Weights of a small transformer language model.
Size: 12 heads of 64, MLP 2048 SwiGLU.
Architecture: RMSNorm before each block, rotary positions, no biases in attention or MLP, attention and MLP in parallel.
Training: a variant of Adam for these matrices, 554M tokens, 8448 steps.
MLP neurons of a small language model. Each row is named by its layer, matrix (gate and up: input weights) and neuron, and shows model dimensions 496-591. Each number is 200 + 40 x the weight over its row's rms, rounded and kept within 0 to 999. A neuron's up and down rows have the sign that makes its largest values positive.
After each neuron's rows, "fires on" lists the tokens most often at its 100 highest values on Wikipedia text that the model never trained on.

L3.gate626,223,183,177,245,209,105,213,153,198,196,200,202,157,191,82,107,236,215,206,275,186,147,184,146,162,191,149,150,102,250,173,227,195,149,197,220,185,175,138,141,154,179,212,260,238,208,180,206,254,163,183,203,199,140,182,153,173,250,284,260,150,196,246,214,223,251,170,236,189,151,199,307,130,201,132,138,190,176,229,210,199,138,238,187,136,201,204,102,204,136,159,247,204,183,97,237
L3.up626,103,201,148,138,202,114,187,273,215,187,215,225,250,234,256,175,181,215,172,163,183,190,184,227,228,182,280,166,169,154,84,204,299,175,252,258,183,163,209,230,231,163,198,185,239,141,176,163,217,251,214,228,166,205,186,131,187,191,226,217,249,165,258,188,151,173,207,225,158,153,233,206,169,127,250,134,203,203,265,222,225,195,220,155,211,198,230,208,186,207,150,253,188,175,231,144
fires on: " well", "kh", " IN", "ng", " time", "."

L3.gate1955,196,151,184,183,218,173,127,194,186,230,144,213,242,165,214,172,199,233,196,192,206,198,166,179,212,134,175,241,204,191,156,231,206,147,267,233,164,176,212,185,190,240,147,165,216,266,280,201,249,173,145,222,167,158,185,208,159,156,238,266,193,175,101,164,177,200,244,194,197,274,141,182,251,135,217,166,202,230,257,118,140,221,251,250,198,192,237,151,163,288,199,142,145,215,200,206
L3.up1955,168,252,221,183,174,159,174,218,171,260,190,158,231,197,213,203,285,232,222,200,143,261,233,166,158,202,190,175,263,137,143,215,200,197,178,246,253,135,189,169,257,178,218,188,207,169,280,181,131,171,174,198,205,164,214,228,252,201,187,176,167,241,159,184,200,227,108,195,190,231,173,169,203,328,282,168,242,146,159,197,157,237,188,245,237,159,188,132,187,220,184,193,208,160,207,229
fires on: " of", "–", "heel", " poor"

L3.gate229,243,128,234,221,199,270,238,254,235,249,217,214,210,153,171,207,208,256,145,234,142,151,210,201,218,136,256,144,185,215,214,230,175,227,206,239,206,187,107,153,242,158,208,200,225,252,183,224,203,122,236,147,270,204,187,155,165,209,207,232,196,200,211,236,179,211,260,198,245,218,202,311,183,251,161,98,217,209,202,236,259,217,207,182,265,223,223,242,128,185,218,181,141,156,225,185
L3.up229,225,125,181,172,200,281,270,241,248,248,120,249,166,138,230,243,148,218,190,199,193,219,143,203,233,207,206,118,189,178,144,156,214,207,189,201,143,184,153,207,247,179,154,223,235,242,151,197,196,236,180,204,165,243,252,181,186,156,210,260,163,207,227,207,227,142,169,226,174,231,189,257,237,241,145,179,233,236,109,255,204,180,181,134,236,261,162,229,153,178,167,207,216,197,153,225
fires on: " of", "-", " |", "2", "ces"

L3.gate1370,264,164,224,197,217,241,158,278,223,186,232,239,242,122,164,183,208,224,182,187,208,176,164,148,178,250,249,153,210,210,211,215,260,134,161,281,199,145,230,187,80,222,193,172,171,151,278,141,185,195,209,173,152,182,173,255,205,253,268,223,219,135,251,211,104,173,208,223,215,232,178,180,182,294,174,188,195,224,284,218,268,212,208,205,165,222,208,235,152,176,218,200,268,163,189,204
L3.up1370,96,218,183,179,163,185,186,198,153,218,227,195,199,170,139,173,171,132,227,174,224,269,200,160,108,200,226,201,193,202,266,205,175,165,143,288,188,292,193,131,124,107,206,164,199,257,153,179,194,194,191,228,192,307,196,145,264,185,208,187,239,127,172,270,149,126,182,253,215,150,198,129,260,194,268,250,204,296,207,213,224,223,218,172,199,131,219,222,274,228,215,223,253,214,250,225
fires on: "em", "ey", "ody", "head"

L3.gate568,215,196,184,203,215,230,170,249,242,165,224,261,270,282,233,295,231,244,154,214,212,206,219,239,208,226,218,143,207,241,251,297,216,120,212,162,177,156,172,138,190,197,154,194,170,215,180,204,136,163,158,285,214,165,130,192,307,243,200,134,177,174,180,164,228,197,212,288,241,140,167,230,224,163,297,190,240,229,206,184,234,172,232,173,222,195,218,163,210,247,209,248,177,171,189,137
L3.up568,196,262,168,246,200,259,220,220,184,180,259,169,215,176,188,229,149,233,170,172,177,171,262,179,224,239,184,159,138,198,154,237,216,145,223,231,211,229,216,183,218,183,160,180,202,173,176,204,147,143,233,227,220,179,229,165,102,267,159,174,260,158,273,173,152,251,252,260,212,149,242,246,245,263,189,227,204,144,252,165,180,190,226,205,174,182,122,272,201,106,186,223,144,199,283,249
fires on: "'", ".", "-", "h"

L3.gate1514,233,228,242,218,175,138,246,266,214,210,201,116,139,192,217,232,259,182,230,230,148,217,175,197,228,123,211,245,190,184,198,191,232,242,219,311,147,215,183,220,235,198,176,185,213,184,174,287,158,173,165,134,183,199,193,143,214,169,272,172,186,163,107,165,208,157,289,223,159,191,251,115,217,138,167,220,141,243,295,95,203,212,189,234,190,285,200,213,173,291,194,139,210,97,226,224
L3.up1514,244,181,179,177,201,165,257,133,230,154,196,263,266,195,195,183,183,130,125,136,219,214,210,239,235,258,239,227,281,202,130,180,215,224,141,230,201,181,233,256,217,218,170,214,212,186,178,227,238,260,212,302,204,144,200,214,177,250,198,303,228,181,228,169,288,248,191,159,249,196,231,131,223,123,192,170,257,213,260,173,225,250,261,316,157,205,171,148,157,210,189,239,187,183,185,215
fires on: " |", "-", "ib", "18"

L3.gate1845,128,165,194,249,302,183,110,249,220,206,265,231,206,198,112,213,146,263,212,226,279,249,210,157,204,230,209,222,248,169,165,197,195,232,207,159,179,244,161,159,175,197,197,181,207,132,230,202,146,211,181,195,270,282,148,239,198,145,231,251,197,188,209,220,143,223,210,197,229,191,233,250,174,181,235,180,150,200,239,160,241,172,180,179,184,127,174,236,184,191,230,156,191,190,281,155
L3.up1845,153,167,177,209,152,198,140,297,232,192,220,214,248,259,212,177,156,235,200,248,292,157,218,212,236,191,196,204,211,180,244,216,144,122,219,165,159,183,148,117,241,237,152,170,219,182,257,234,143,177,182,224,227,213,121,90,204,247,177,222,221,257,273,204,152,203,200,248,198,181,185,239,122,111,144,233,132,181,162,214,160,194,164,214,181,162,217,254,192,235,169,255,245,196,211,187
fires on: ":", ".,", "=", "romosome", " original", " cancer"

L3.gate494,225,152,172,224,256,234,205,175,116,217,205,178,214,236,238,209,174,179,215,212,184,198,191,212,267,265,247,175,138,206,215,294,208,227,228,160,225,146,183,209,196,239,130,260,210,211,286,241,158,251,139,274,161,177,195,221,248,200,253,212,261,134,183,176,138,168,229,180,197,237,224,245,148,218,173,157,136,223,124,246,254,190,174,169,221,189,178,187,162,158,168,215,309,179,245,215
L3.up494,137,213,267,125,224,136,199,233,154,201,178,186,216,217,210,299,211,241,211,191,182,125,185,207,182,171,260,151,213,238,179,186,238,166,194,190,237,126,152,253,125,242,169,221,164,153,223,218,213,194,246,223,210,206,201,253,187,231,267,185,195,184,235,233,121,170,216,182,157,230,212,170,254,193,113,213,257,178,139,252,128,211,229,206,253,197,183,225,195,173,186,255,222,172,119,221
fires on: "ard", ")", " ("

L3.gate1507,193,193,194,148,215,197,249,244,218,206,251,74,165,217,197,264,247,234,203,198,183,220,210,235,233,181,229,271,213,232,140,228,219,205,192,242,185,209,168,214,235,203,150,171,221,181,183,282,180,222,173,154,141,159,241,244,208,194,247,209,207,153,177,170,174,162,257,215,171,196,277,230,211,231,247,285,207,208,225,246,244,195,169,233,113,219,160,226,202,176,220,139,209,158,172,183
L3.up1507,197,214,256,109,159,162,195,227,199,209,243,137,210,206,215,157,191,218,221,144,207,185,227,193,200,177,207,143,222,190,195,164,229,291,284,182,139,188,206,214,146,194,198,177,199,263,207,205,220,276,175,164,235,124,242,263,207,160,199,177,184,208,158,262,161,183,258,227,201,137,213,189,214,196,175,222,211,168,96,151,220,206,169,229,202,189,182,290,180,209,154,183,183,151,181,132
fires on: " |", "-", "l", "k", "ung", " States"

L3.gate747,183,197,251,199,223,265,149,251,205,191,235,149,176,235,225,180,257,286,176,229,244,238,244,175,220,281,229,259,266,239,217,191,194,189,176,228,201,203,171,199,279,220,146,203,233,174,246,216,187,170,190,262,209,133,216,271,171,241,226,213,193,268,264,253,161,276,204,287,249,181,206,251,220,169,223,197,129,226,201,188,266,207,185,184,132,241,241,171,188,141,146,197,182,46,198,246
L3.up747,220,261,187,195,142,200,191,173,155,256,243,184,207,153,143,290,174,171,208,213,117,302,165,238,182,239,194,104,144,210,130,87,142,188,229,248,178,247,274,176,199,155,199,176,193,180,225,224,184,196,167,285,208,211,145,193,160,211,225,143,194,197,211,205,250,141,217,195,248,293,170,233,148,211,157,170,202,245,217,261,126,171,180,195,212,172,195,230,231,141,228,230,180,227,107,189
fires on: " |", ":"

L3.gate818,169,153,166,168,246,214,244,202,190,244,221,191,211,189,179,211,198,119,165,201,155,208,144,261,248,223,253,215,154,277,234,135,255,211,248,243,166,272,213,193,251,176,205,138,170,258,153,178,202,249,128,162,242,185,243,160,190,189,184,241,219,196,218,201,235,225,265,200,145,163,298,187,211,134,161,265,226,212,191,181,200,213,174,147,186,229,147,172,168,151,153,203,182,227,232,161
L3.up818,172,174,188,260,136,150,224,194,242,229,208,206,224,255,147,164,177,166,174,140,164,209,132,194,212,153,242,166,152,217,221,202,265,191,274,246,162,213,216,181,161,163,185,195,217,200,216,112,215,245,217,193,192,212,205,234,220,115,230,141,194,215,143,205,223,198,227,185,201,211,227,138,134,244,197,217,249,217,209,252,223,206,140,199,222,184,202,218,269,99,169,216,173,217,210,149
fires on: " con", " pre", "con", " list", "Cast"

L3.gate70,118,174,191,244,239,233,165,232,267,204,142,233,139,196,213,284,220,206,183,158,205,168,277,196,212,245,214,165,158,144,173,210,222,174,125,248,170,219,199,252,81,186,174,199,200,170,240,200,192,220,263,194,153,165,250,267,197,204,253,276,201,173,261,130,187,216,185,216,196,250,195,257,105,214,183,194,342,238,241,126,231,234,261,213,194,156,202,197,217,247,215,155,189,222,186,196
L3.up70,182,207,153,190,257,141,224,162,202,182,127,168,201,206,214,134,228,267,262,176,215,165,169,256,219,228,208,106,190,198,212,145,269,126,206,182,201,214,241,210,247,246,95,196,110,210,234,165,194,184,199,168,169,144,179,189,220,255,199,174,217,204,222,253,164,218,225,182,222,212,209,154,242,209,214,223,183,181,243,205,217,149,199,258,250,168,227,155,207,209,167,163,257,188,170,234
fires on: " part", " home", " branch", "ent", " organ"

L3.gate1785,163,143,205,228,215,192,228,163,190,210,149,214,159,240,238,183,126,200,206,290,164,139,151,219,225,191,273,136,201,158,119,184,213,232,163,202,192,218,298,234,185,276,192,140,174,208,263,141,194,121,227,230,182,126,175,200,194,275,240,159,171,188,214,262,205,237,268,213,195,163,253,210,188,125,250,160,190,243,127,257,236,178,224,157,248,234,156,182,133,136,197,247,259,172,161,170
L3.up1785,234,170,226,163,142,203,271,148,145,225,232,193,180,187,166,239,221,193,163,225,231,205,224,182,152,326,189,232,220,198,146,208,160,166,102,256,248,155,209,256,265,201,223,190,234,193,228,194,165,215,154,227,175,169,178,236,242,191,183,253,151,188,122,179,141,184,198,199,162,163,202,179,185,206,183,165,256,115,195,186,149,161,139,216,233,258,161,240,151,212,158,258,178,194,155,143
fires on: " |", "\n", " ", "st"

L3.gate1736,197,136,194,196,212,181,147,182,241,165,312,192,165,293,199,279,219,198,160,186,257,270,169,239,210,199,199,193,204,199,238,157,167,149,155,173,250,168,131,215,158,184,235,166,190,199,164,290,227,266,187,187,165,176,193,164,176,276,254,253,171,234,205,185,205,169,217,217,129,181,244,273,209,207,180,202,124,127,231,195,241,193,213,191,187,167,223,251,199,154,193,138,215,195,197,193
L3.up1736,66,141,124,190,139,218,179,180,227,138,245,164,164,195,169,225,192,160,117,213,136,225,191,223,159,153,303,159,253,218,222,151,201,224,228,315,270,190,129,218,165,131,174,225,211,193,121,196,238,95,275,171,219,136,177,215,165,236,151,186,205,212,227,217,239,216,222,251,114,228,203,211,232,166,229,243,201,170,239,201,175,204,145,198,195,144,197,143,217,176,203,218,261,231,203,177
fires on: ".", " /", " &", " is"

L3.gate1161,192,103,174,267,145,189,201,155,208,198,250,218,229,248,175,244,208,194,247,217,179,200,197,211,210,189,297,238,130,184,192,163,196,199,187,213,265,228,194,236,84,219,221,203,208,176,162,185,187,216,110,210,170,169,187,284,156,181,258,207,227,207,214,163,143,171,189,207,182,260,162,264,270,213,206,131,219,226,200,236,187,204,221,135,154,172,156,135,188,219,215,217,256,261,197,294
L3.up1161,194,208,248,235,128,192,252,241,165,101,175,215,120,243,119,192,166,144,178,201,219,250,192,244,205,178,247,180,101,236,245,179,172,199,147,226,148,236,195,145,145,208,182,220,269,208,229,185,171,187,197,178,212,218,131,136,228,235,148,157,186,222,248,260,116,205,204,141,205,139,196,130,180,227,259,246,172,187,196,165,221,208,167,239,179,257,151,237,308,197,204,192,227,219,184,164
fires on: ".", "aus", "ine"

L3.gate594,288,193,121,154,156,216,253,187,216,244,207,243,80,243,236,171,235,264,175,170,306,226,238,156,214,196,157,180,200,213,184,219,174,240,233,183,212,296,163,221,202,213,155,128,146,274,219,172,167,149,191,146,174,171,286,236,148,183,301,294,123,146,180,146,220,195,145,187,224,302,188,196,172,184,127,190,241,162,176,193,211,194,226,224,235,234,193,157,227,170,182,178,218,219,199,219
L3.up594,209,257,253,211,224,244,196,246,222,194,179,174,218,159,222,139,154,116,188,258,154,224,160,211,189,129,118,202,149,162,155,243,275,223,217,208,167,216,136,178,195,143,211,200,144,207,172,194,192,176,213,234,223,181,302,204,154,191,177,249,174,184,82,181,199,166,245,240,250,181,248,207,136,116,202,230,272,179,234,158,241,142,222,155,215,202,199,277,129,227,166,202,242,203,251,147
fires on: "l", " than", "g", " almost", "az", "r"

L3.gate820,246,180,162,173,176,230,161,212,266,196,211,219,195,190,178,185,204,224,184,198,249,127,231,215,208,210,253,209,220,202,200,179,258,159,223,177,265,201,153,161,172,237,268,174,253,167,179,238,238,221,129,235,224,120,264,253,167,218,202,190,217,187,267,152,213,197,267,238,139,165,242,233,204,254,223,246,207,137,205,191,242,219,145,220,115,215,210,171,212,131,192,208,243,178,227,197
L3.up820,233,201,187,245,160,211,215,211,159,238,167,112,195,184,183,173,223,195,187,193,164,217,161,191,124,186,260,210,149,221,160,200,238,258,170,273,222,194,171,196,170,182,182,225,217,267,231,198,192,166,186,212,195,116,244,188,156,150,234,240,188,199,162,280,151,164,232,122,215,207,247,178,265,221,269,241,221,256,254,208,258,159,153,186,201,179,130,180,182,211,201,157,223,130,211,188
fires on: ")", "–"

L3.gate905,194,160,223,203,167,190,215,230,230,272,174,258,238,164,251,226,209,172,212,237,230,250,154,205,192,264,150,89,232,163,208,232,155,258,119,207,249,216,144,197,90,240,221,179,142,206,300,172,140,141,276,164,186,140,139,147,193,196,223,229,248,180,204,202,218,278,178,211,222,184,211,284,193,191,165,215,159,261,202,161,294,214,180,181,224,218,182,147,191,261,152,279,153,146,205,204
L3.up905,162,141,184,243,286,162,237,188,260,233,183,238,239,185,158,161,211,154,218,209,171,249,223,141,279,161,227,210,200,176,224,200,212,212,215,212,228,161,207,252,224,259,231,207,109,133,220,200,178,187,221,185,179,193,183,177,205,194,259,235,209,257,149,188,236,96,190,155,178,204,184,193,128,218,103,178,139,180,198,279,219,216,160,234,215,230,192,252,205,200,220,211,244,197,131,178
fires on: "ing", "–", " way", "and", "as", "'"

L3.gate1008,273,249,257,212,184,241,224,133,243,192,200,121,209,179,152,90,213,175,247,209,181,156,240,165,162,164,228,140,254,257,185,220,180,255,145,233,222,230,197,255,191,192,239,208,169,242,236,216,233,161,182,217,262,284,159,154,239,178,203,242,220,156,211,200,270,199,155,131,231,149,160,159,160,199,311,209,250,224,192,248,125,189,185,203,200,198,175,157,148,231,152,204,217,160,207,243
L3.up1008,271,273,205,160,239,195,196,255,195,297,224,253,257,226,186,266,208,194,259,264,192,203,231,193,246,215,182,241,177,176,143,155,163,214,206,197,241,214,199,193,207,224,212,219,217,203,191,232,229,139,239,169,181,158,136,180,212,222,232,178,173,158,243,120,204,175,243,262,172,160,200,204,231,181,224,229,231,146,199,164,240,213,139,209,172,211,169,161,160,122,215,128,186,202,199,136
fires on: " |", " (", "st", "ev", "ost", "\n"

L3.gate928,247,170,121,173,210,214,227,141,151,159,169,215,175,164,221,148,174,178,165,203,254,175,176,202,207,265,227,241,218,249,223,240,299,223,218,228,208,177,140,209,220,241,233,222,177,191,242,235,226,200,169,202,222,171,178,261,176,249,159,146,230,177,247,154,201,176,173,231,169,218,232,224,296,188,285,201,194,242,249,166,164,186,193,158,187,169,202,128,169,157,158,179,210,179,248,177
L3.up928,220,225,212,190,211,190,223,235,188,207,205,145,183,170,213,245,164,161,253,184,231,201,190,270,149,122,244,160,192,161,159,240,244,235,160,132,194,233,172,269,197,178,177,220,212,187,143,212,216,264,212,223,107,245,87,296,195,247,137,164,140,146,229,175,268,166,206,247,229,154,242,195,240,206,179,185,207,193,196,237,166,120,202,200,186,249,151,216,202,217,197,201,181,208,154,188
fires on: ",", ")", "),"

L3.gate1311,228,194,197,118,176,238,252,191,155,236,179,282,211,278,153,231,239,251,122,210,136,165,231,246,261,188,213,195,224,190,192,210,155,194,183,194,190,203,155,224,141,183,205,161,107,239,216,207,115,199,175,212,130,162,141,186,182,157,240,171,238,145,252,158,220,227,208,238,202,219,221,201,197,304,200,239,197,170,238,184,245,177,242,238,224,212,224,235,213,130,181,189,239,199,155,161
L3.up1311,158,231,176,183,211,266,132,226,176,235,235,139,180,235,197,120,202,197,197,172,199,208,156,205,167,270,140,138,203,152,106,187,152,198,162,179,172,182,161,128,177,149,191,174,108,129,218,142,222,274,175,134,196,162,218,165,196,202,167,207,191,223,241,212,220,170,213,232,262,138,206,220,269,178,151,298,219,264,181,198,191,255,120,181,251,131,209,86,254,212,227,190,319,208,204,193
fires on: " to", "s", " of", " eventually", " |", " rise"

L3.gate37,160,222,238,140,247,153,295,199,220,213,162,199,222,254,174,207,142,199,166,208,196,177,219,236,211,188,171,245,120,176,159,176,185,214,225,173,189,245,175,287,167,233,162,196,135,203,234,196,125,185,226,237,231,209,138,170,200,179,208,251,180,189,233,221,194,144,238,169,264,159,133,208,223,250,148,117,150,256,144,174,191,210,202,250,182,176,152,191,241,228,191,257,193,241,205,265
L3.up37,148,155,176,121,200,118,149,154,252,276,271,181,198,231,177,234,204,241,137,170,190,195,173,198,231,201,204,94,236,166,253,243,230,235,211,227,209,257,156,246,225,176,223,179,194,290,138,214,206,217,161,214,162,181,173,175,230,246,207,221,148,211,202,199,200,185,198,159,203,160,166,201,226,216,212,202,191,261,262,260,184,213,263,166,269,140,204,258,268,256,179,192,230,199,301,225
fires on: " (", "–", " and", ";", " or", ":"

L3.gate462,201,238,189,221,231,214,115,229,146,155,213,107,234,208,219,141,162,217,253,239,251,237,220,204,163,214,245,239,168,228,294,197,344,186,216,169,232,164,163,115,150,223,242,225,216,197,92,214,262,220,205,204,223,202,162,213,147,224,222,186,229,120,210,113,181,239,111,196,166,212,199,216,224,156,224,173,220,192,224,200,216,199,117,208,234,245,188,237,109,171,153,190,212,165,246,261
L3.up462,165,194,180,218,229,178,159,127,184,168,210,196,206,231,282,206,194,225,284,231,252,116,186,198,130,202,214,166,237,183,274,188,219,142,220,109,200,234,212,172,112,187,129,214,245,206,231,175,211,128,171,251,182,114,162,202,251,175,227,226,254,103,208,217,198,168,141,136,226,188,237,146,224,175,168,204,186,221,219,242,185,245,184,179,233,167,150,207,227,247,203,229,219,215,170,203
fires on: "on", "id", "d", "rad", "in", "yd"

L3.gate929,148,213,150,244,222,263,250,262,263,177,223,198,272,277,198,280,215,237,163,236,164,185,183,170,202,199,205,177,178,208,279,211,188,186,217,215,133,218,200,183,179,259,244,151,200,207,226,243,216,205,186,177,224,201,274,204,213,142,180,240,201,261,175,140,168,191,211,148,218,116,134,188,174,153,233,225,285,232,287,190,183,211,161,162,225,217,195,186,132,261,197,161,227,167,237,225
L3.up929,264,237,197,233,178,200,222,216,155,260,168,274,123,197,178,170,268,205,229,201,159,169,157,225,214,172,153,149,189,177,194,134,293,273,185,245,224,214,177,304,259,183,190,184,220,227,240,178,170,216,104,200,248,220,240,138,179,198,287,230,208,196,131,151,160,219,207,166,168,198,166,175,106,217,274,221,179,203,201,180,193,113,116,171,195,175,103,201,153,207,194,131,241,218,158,170
fires on: " r", "_{", " if", "R", " should"

L3.gate1105,189,202,226,210,126,200,184,207,186,211,203,176,179,273,166,141,165,190,236,192,118,203,245,165,240,189,185,243,170,210,193,275,130,194,237,245,224,225,214,187,143,224,231,184,148,183,217,129,265,265,183,260,183,248,185,201,199,219,185,148,182,268,206,227,230,212,190,217,184,216,95,202,219,241,194,144,212,170,201,204,170,220,126,176,226,233,153,136,153,128,198,210,238,191,160,214
L3.up1105,216,220,280,191,167,207,174,190,219,213,182,205,214,213,246,174,198,211,268,190,171,214,197,202,212,242,183,258,149,239,184,199,215,245,202,206,164,233,250,234,244,244,123,232,280,151,212,249,201,209,129,109,289,219,223,205,247,216,200,177,211,241,221,175,145,210,189,168,156,215,163,304,247,216,259,203,201,174,176,267,191,208,252,168,249,183,156,158,178,209,216,166,292,254,148,244
fires on: "el", "al", ".", "ag", "ma"

L3.gate273,233,158,144,183,202,192,163,225,214,182,256,264,200,159,197,205,213,260,173,217,178,269,206,204,169,235,256,149,144,209,193,199,150,184,272,209,279,169,176,102,202,157,192,200,215,221,172,221,204,152,194,182,221,171,241,140,232,206,200,184,195,168,188,139,242,173,173,124,183,185,108,231,281,231,245,228,205,184,245,254,200,169,216,135,258,216,196,198,184,151,212,229,219,272,226,226
L3.up273,166,210,179,251,76,177,181,175,194,113,230,171,190,282,215,189,198,220,187,218,135,232,230,234,182,249,188,247,225,218,250,182,190,90,172,163,226,238,165,230,179,219,138,247,260,227,200,151,216,209,113,200,208,202,239,189,153,216,162,242,219,242,161,233,232,202,215,197,148,140,231,261,211,160,266,257,231,164,222,233,135,234,228,177,82,167,164,225,182,175,177,106,142,213,201,202
fires on: "u", ".", "ou", "au"

L3.gate588,239,203,123,205,231,184,175,199,241,183,189,217,244,251,173,264,192,224,171,133,85,136,223,212,188,110,240,163,181,142,205,210,264,202,148,163,211,153,178,107,176,194,222,242,172,209,236,186,239,245,224,124,239,218,201,217,273,211,225,200,275,242,239,162,244,246,242,226,274,173,196,156,247,207,148,227,206,293,206,203,163,200,213,266,133,160,232,127,277,173,193,263,126,182,206,243
L3.up588,216,164,176,272,245,123,164,188,165,196,208,180,201,206,160,182,228,169,219,174,207,239,206,214,195,211,135,180,135,154,157,154,249,216,202,193,241,167,151,125,257,157,222,250,185,186,194,198,267,239,214,147,162,250,164,183,278,240,224,239,199,238,153,144,215,212,192,212,179,198,180,208,247,276,153,188,155,163,189,193,205,162,244,212,246,158,191,153,232,253,221,228,192,193,285,229
fires on: "ing", "il", "m", "ter"

L3.gate1608,220,199,226,216,194,231,215,208,224,221,224,232,197,216,153,263,213,215,180,257,146,111,230,278,183,228,244,218,157,174,157,255,175,213,192,190,216,152,204,227,212,272,175,199,137,249,179,219,124,255,169,178,182,243,211,225,238,165,231,203,275,139,220,187,109,244,244,233,206,211,188,169,135,186,151,180,148,283,219,217,241,183,109,167,133,146,181,212,195,229,208,223,254,98,254,170
L3.up1608,183,256,187,180,213,166,152,303,220,195,132,198,213,185,214,179,155,211,123,205,238,171,250,268,208,228,234,194,240,171,216,203,259,252,250,261,308,169,161,210,292,205,189,172,212,192,223,166,216,146,186,165,188,213,169,201,166,265,217,188,202,166,261,194,221,201,162,233,285,168,193,244,162,195,242,272,261,219,162,241,167,180,183,184,278,124,135,126,254,165,214,201,150,194,230,263
fires on: "-", " /", ":"

L3.gate120,154,125,220,268,183,274,225,222,257,164,213,187,187,210,156,131,174,205,126,139,251,183,214,154,265,198,186,241,194,204,234,197,290,271,216,274,189,195,221,183,255,146,223,205,173,264,203,243,225,232,180,212,262,253,239,145,206,192,199,180,156,196,153,241,129,227,190,166,188,170,213,189,177,213,297,201,202,134,200,185,157,202,238,176,173,191,150,225,177,256,223,138,216,240,262,189
L3.up120,255,181,244,196,133,214,196,170,170,175,96,255,168,254,134,187,180,193,131,197,270,183,211,172,199,203,97,208,225,198,224,206,139,163,212,193,248,231,196,225,136,119,199,211,196,180,306,161,228,187,230,139,143,148,162,210,195,252,142,103,171,257,176,230,187,188,181,178,189,122,222,231,225,158,237,218,142,196,225,178,248,183,184,241,155,167,201,232,252,182,176,210,179,127,163,166
fires on: "\n", ".\"", ".", "|", "\"."

L3.gate1474,200,183,247,167,197,167,165,180,141,190,207,204,205,154,143,188,201,214,153,204,150,181,252,147,238,198,232,197,194,206,148,171,266,275,223,208,235,186,162,211,217,183,177,168,156,210,249,256,266,157,250,279,248,220,265,221,247,201,197,169,184,184,131,187,204,232,163,178,244,228,164,164,233,173,264,177,176,173,187,189,179,189,232,260,215,203,236,291,234,240,161,201,127,164,247,177
L3.up1474,201,286,219,213,194,154,214,197,194,183,132,204,189,195,238,211,190,90,318,208,257,168,200,175,169,242,169,198,193,186,167,232,148,177,227,132,132,199,182,262,242,180,225,238,162,160,201,208,163,213,225,227,240,218,206,174,217,213,222,176,156,192,185,195,269,231,185,167,215,141,179,109,292,268,237,192,286,207,233,204,114,263,235,151,132,200,175,211,256,273,178,199,162,151,224,251
fires on: "|", "\n"

L3.gate1245,269,230,188,183,195,186,259,278,199,257,176,187,234,209,219,178,224,160,206,227,197,188,217,170,232,222,255,259,228,181,213,228,254,232,152,174,186,172,217,201,269,118,160,199,200,167,179,233,198,156,124,223,266,204,202,199,313,268,217,237,253,214,204,220,163,192,185,135,223,158,250,220,190,252,172,231,196,245,165,208,163,209,172,212,203,191,175,191,173,131,213,126,218,161,247,221
L3.up1245,243,167,200,172,188,222,239,188,158,150,170,205,154,174,247,188,141,161,161,143,207,204,153,254,187,174,169,165,211,161,207,207,141,190,185,185,128,249,202,187,167,256,214,220,186,219,207,228,301,204,173,250,214,180,157,195,189,188,190,219,170,170,200,136,263,201,238,213,165,231,212,209,260,227,165,200,131,180,171,248,225,281,217,208,145,206,172,267,222,261,183,310,212,242,222,180
fires on: " |", ",", " of", " to", " American"

L3.gate285,220,189,251,169,211,181,189,194,185,185,182,257,225,320,246,239,143,210,177,202,190,164,185,177,128,180,309,163,205,227,168,250,269,177,159,188,205,239,231,232,148,180,194,212,209,99,208,135,248,212,181,101,219,191,183,272,199,192,181,191,155,164,203,207,188,299,270,209,110,263,256,194,192,199,169,163,187,142,167,196,244,162,246,278,190,218,93,175,249,138,211,182,160,150,176,269
L3.up285,159,205,212,97,242,244,158,154,227,211,160,225,250,258,183,181,141,187,210,218,195,177,219,239,237,199,213,180,248,223,221,136,266,227,237,166,205,211,170,201,261,214,188,215,187,155,186,187,212,182,164,240,290,237,199,273,231,248,134,246,161,195,201,202,236,242,230,181,197,232,102,252,162,177,227,166,248,178,177,231,210,268,199,249,148,165,212,223,162,211,179,256,156,202,155,115
fires on: ",", " as", "-", " and", "en"